config = dict(
    num_hidden_layers=8,
    hidden_size=192,
    num_attention_heads=9,
    num_key_value_heads=1,
    head_dim=32,
    intermediate_size=512,
    vocab_size=6896,
    hidden_act='swiglu',
    norm='rmsnorm',
    norm_place='pre',
    norm_eps=1e-05,
    positions='rope',
    rope_theta=10000.0,
    rope_fraction=1.0,
    qk_norm=False,
    attn_scale=0.177,
    bias='none',
    tie_word_embeddings=False,
    parallel_block=False,
    init='normal',
    init_std_qkv=0.0833,
    init_std_o=0.0,
    init_std_up=0.0833,
    init_std_down=0.0,
    optimizer='muon_variant',
    learning_rate=0.0106,
    lr_mult_o=3.0,
    lr_mult_down=1.5,
    beta1=0.9,
    lr_head=0.00789,
    max_grad_norm=1.0,
    warmup_steps=200,
    schedule='wsd',
    decay_fraction=0.698,
    decay_shape='pow',
    final_lr_fraction=0.1,
    batch_tokens=32768,
    max_seq_len=1024,
    doc_mask=True,
    train_tokens=285000000,
    max_steps=8698,
    dataset='wikipedia_en',
)
MLP neurons of a small language model. Each row is named by its layer, matrix (gate and up: input weights) and neuron, and shows model dimensions 48-111. Each number is 50 + 15 x the weight over its row's rms, rounded and kept within 0 to 99. A neuron's up and down rows have the sign that makes its largest values positive.
After each neuron's rows, "fires on" lists the tokens most often at its 100 highest values on Wikipedia text that the model never trained on. A number after a token or word is its count.

L4.gate13:73 69 35 50 75 51 36 53 57 21 72 27 61 69 56 59 70 36 76 51 50 79 14 52 64 52 52 75 43 40 70 44 60 36 50 60 34 30 69 37 40 56 41 66 64 45 50 46 53 47 46 26 49 77 29 44 54 49 17 64 42 55 70 81
L4.up13:41 66 53 71 52 28 59 39 82 42 54 42 50 55 51 44 58 37 62 44 42 54 55 34 64 61 52 48 58 42 51 61 33 51 46 43 31 75 46 34 52 64 29 31 62 25 73 64 77 55 54 65 44 54 54 76 39 70 49 56 51 67 85 57
fires on: " so" 25, " one" 17, "ent" 7, "one" 6, "th" 5, "ant" 4

L4.gate178:57 58 43 80 66 55 75 45 23 18 61 64 65 24 78 38 80 46 46 56 48 62 66 72 45 55 40 43 58 48 25 69 30 36 45 69 75 37 37 22 87 47 45 50 42 59 36 54 61 70 44 33 51 37 42 47 42 61 65 33 63 74 60 43
L4.up178:29 49 39 57 45 46 81 48 44 42 68 74 63 76 53 48 71 63 72 42 48 56 54 47 40 37 54 55 49 61 36 48 61 56 50 58 64 66 26 36 77 65 70 44 59 31 22 84 27 52 21 30 55 51 25 61 36 48 48 45 51 69 60 68
fires on: " D" 22, "b" 17, " d" 12, "D" 4, "54" 4, "90" 4

L4.gate176:51 54 64 39 22 57 47 25 27 39 24 48 82 53 23 17 49 75 41 68 46 58 70 51 76 47 32 32 58 52 81 44 60 53 68 58 49 68 47 27 30 53 48 42 70 76 62 48 26 92 45 43 30 24 53 58 47 45 48 32 52 55 28 51
L4.up176:32 35 38 38 46 61 21 38 37 47 42 47 25 52 69 52 49 62 73 46 83 55 37 37 39 65 69 57 51 11 55 50 57 51 66 36 33 59 32 61 50 45 44 47 35 66 14 31 58 36 44 50 53 69 43 61 58 51 43 30 58 80 60 79
fires on: "-" 43, "le" 15, "ai" 6, " under" 4

L4.gate132:44 25 19 26 64 50 53 33 61 50 52 58 33 52 29 71 53 45 36 71 39 58 21 25 35 59 47 51 74 05 33 41 57 75 74 66 47 36 51 55 71 46 43 79 57 38 58 52 60 49 57 42 35 69 49 52 77 43 68 36 35 44 56 55
L4.up132:52 17 36 56 73 44 41 46 55 55 65 44 39 49 35 61 83 31 20 58 58 62 32 57 63 49 60 59 66 24 35 57 45 56 65 60 41 35 55 36 53 57 36 70 14 44 49 58 83 51 53 86 74 43 44 40 87 51 56 45 26 34 52 49
fires on: " the" 42, "000" 14, "'" 8, "'s" 6, ":" 5

L4.gate253:22 46 51 48 29 29 67 65 50 34 53 35 76 63 41 68 62 50 77 35 76 41 63 24 21 51 59 53 44 61 63 64 55 54 73 61 48 45 38 58 65 42 62 24 37 76 34 27 42 74 48 37 60 44 41 77 00 41 57 48 45 74 41 45
L4.up253:50 52 48 68 71 55 64 44 27 56 59 50 56 29 43 65 29 33 73 42 41 42 49 43 31 53 23 56 56 31 30 63 25 53 51 58 55 41 40 71 60 47 60 13 99 45 68 64 54 64 44 71 37 44 56 45 50 37 56 53 32 30 13 55
fires on: "el" 37, "l" 14, "gl" 11, "ess" 4, " Bel" 4

L4.gate199:56 45 76 47 71 56 27 65 46 34 21 50 52 33 58 59 30 36 46 50 77 44 70 51 46 64 49 61 44 63 59 75 43 31 72 52 74 28 59 33 28 54 62 36 41 58 35 43 78 78 39 58 76 65 51 49 59 54 47 43 62 54 61 53
L4.up199:53 55 43 49 41 52 24 65 24 47 58 53 47 69 55 46 63 60 26 72 39 64 33 60 50 24 63 43 56 49 69 46 58 53 51 35 47 20 22 11 54 43 48 66 36 52 42 53 74 30 46 69 71 48 52 54 37 59 43 54 32 40 60 48
fires on: " of" 58, "al" 4, " few" 4, "ch" 4, " These" 4

L4.gate286:61 67 64 66 56 54 55 47 60 45 20 99 68 42 34 50 45 43 48 61 38 17 45 53 27 55 62 57 44 56 65 75 37 46 73 55 30 42 64 64 57 36 49 50 55 49 25 53 57 42 57 63 58 44 60 39 64 56 38 25 26 40 52 63
L4.up286:35 54 54 35 42 38 37 46 29 55 22 59 33 48 67 82 34 54 42 45 47 25 37 66 39 50 66 71 58 46 23 56 43 29 23 79 68 36 40 33 29 57 52 62 78 50 38 73 31 47 79 61 46 50 34 23 37 26 57 49 62 59 17 64
fires on: " it" 28, "-" 23, " attended" 4, " sub" 4, " him" 4

L4.gate275:54 44 31 35 42 53 37 27 34 67 66 58 49 47 48 58 12 23 63 58 48 61 52 63 47 46 24 65 25 35 56 54 66 30 26 82 32 59 41 69 48 21 56 62 34 45 47 17 83 43 44 44 61 38 71 55 35 60 54 58 42 50 42 64
L4.up275:59 29 44 19 53 58 52 45 74 48 88 76 53 46 41 52 54 65 28 42 51 42 50 25 37 34 43 38 77 44 42 64 42 60 45 54 50 29 67 41 71 42 43 23 69 49 56 34 54 46 82 64 60 45 41 62 48 49 48 52 58 64 87 57
fires on: " The" 63, "The" 16, "I" 4

L4.gate382:89 41 61 51 02 33 58 61 44 34 66 67 52 58 54 21 69 65 59 46 27 31 39 33 59 34 45 36 56 19 42 60 51 52 20 39 66 47 34 31 37 55 59 45 41 52 55 54 41 60 32 56 48 58 49 29 43 36 17 47 75 65 29 30
L4.up382:50 46 99 45 52 57 64 66 42 62 52 56 67 46 63 60 28 64 52 80 38 66 45 50 48 71 57 55 55 33 62 83 33 50 57 31 32 48 72 51 68 46 47 34 08 46 38 37 54 66 68 53 62 63 28 16 42 43 64 55 50 35 44 44
fires on: " early" 23, "h" 9, " well" 6, " very" 4, "in" 4, " For" 4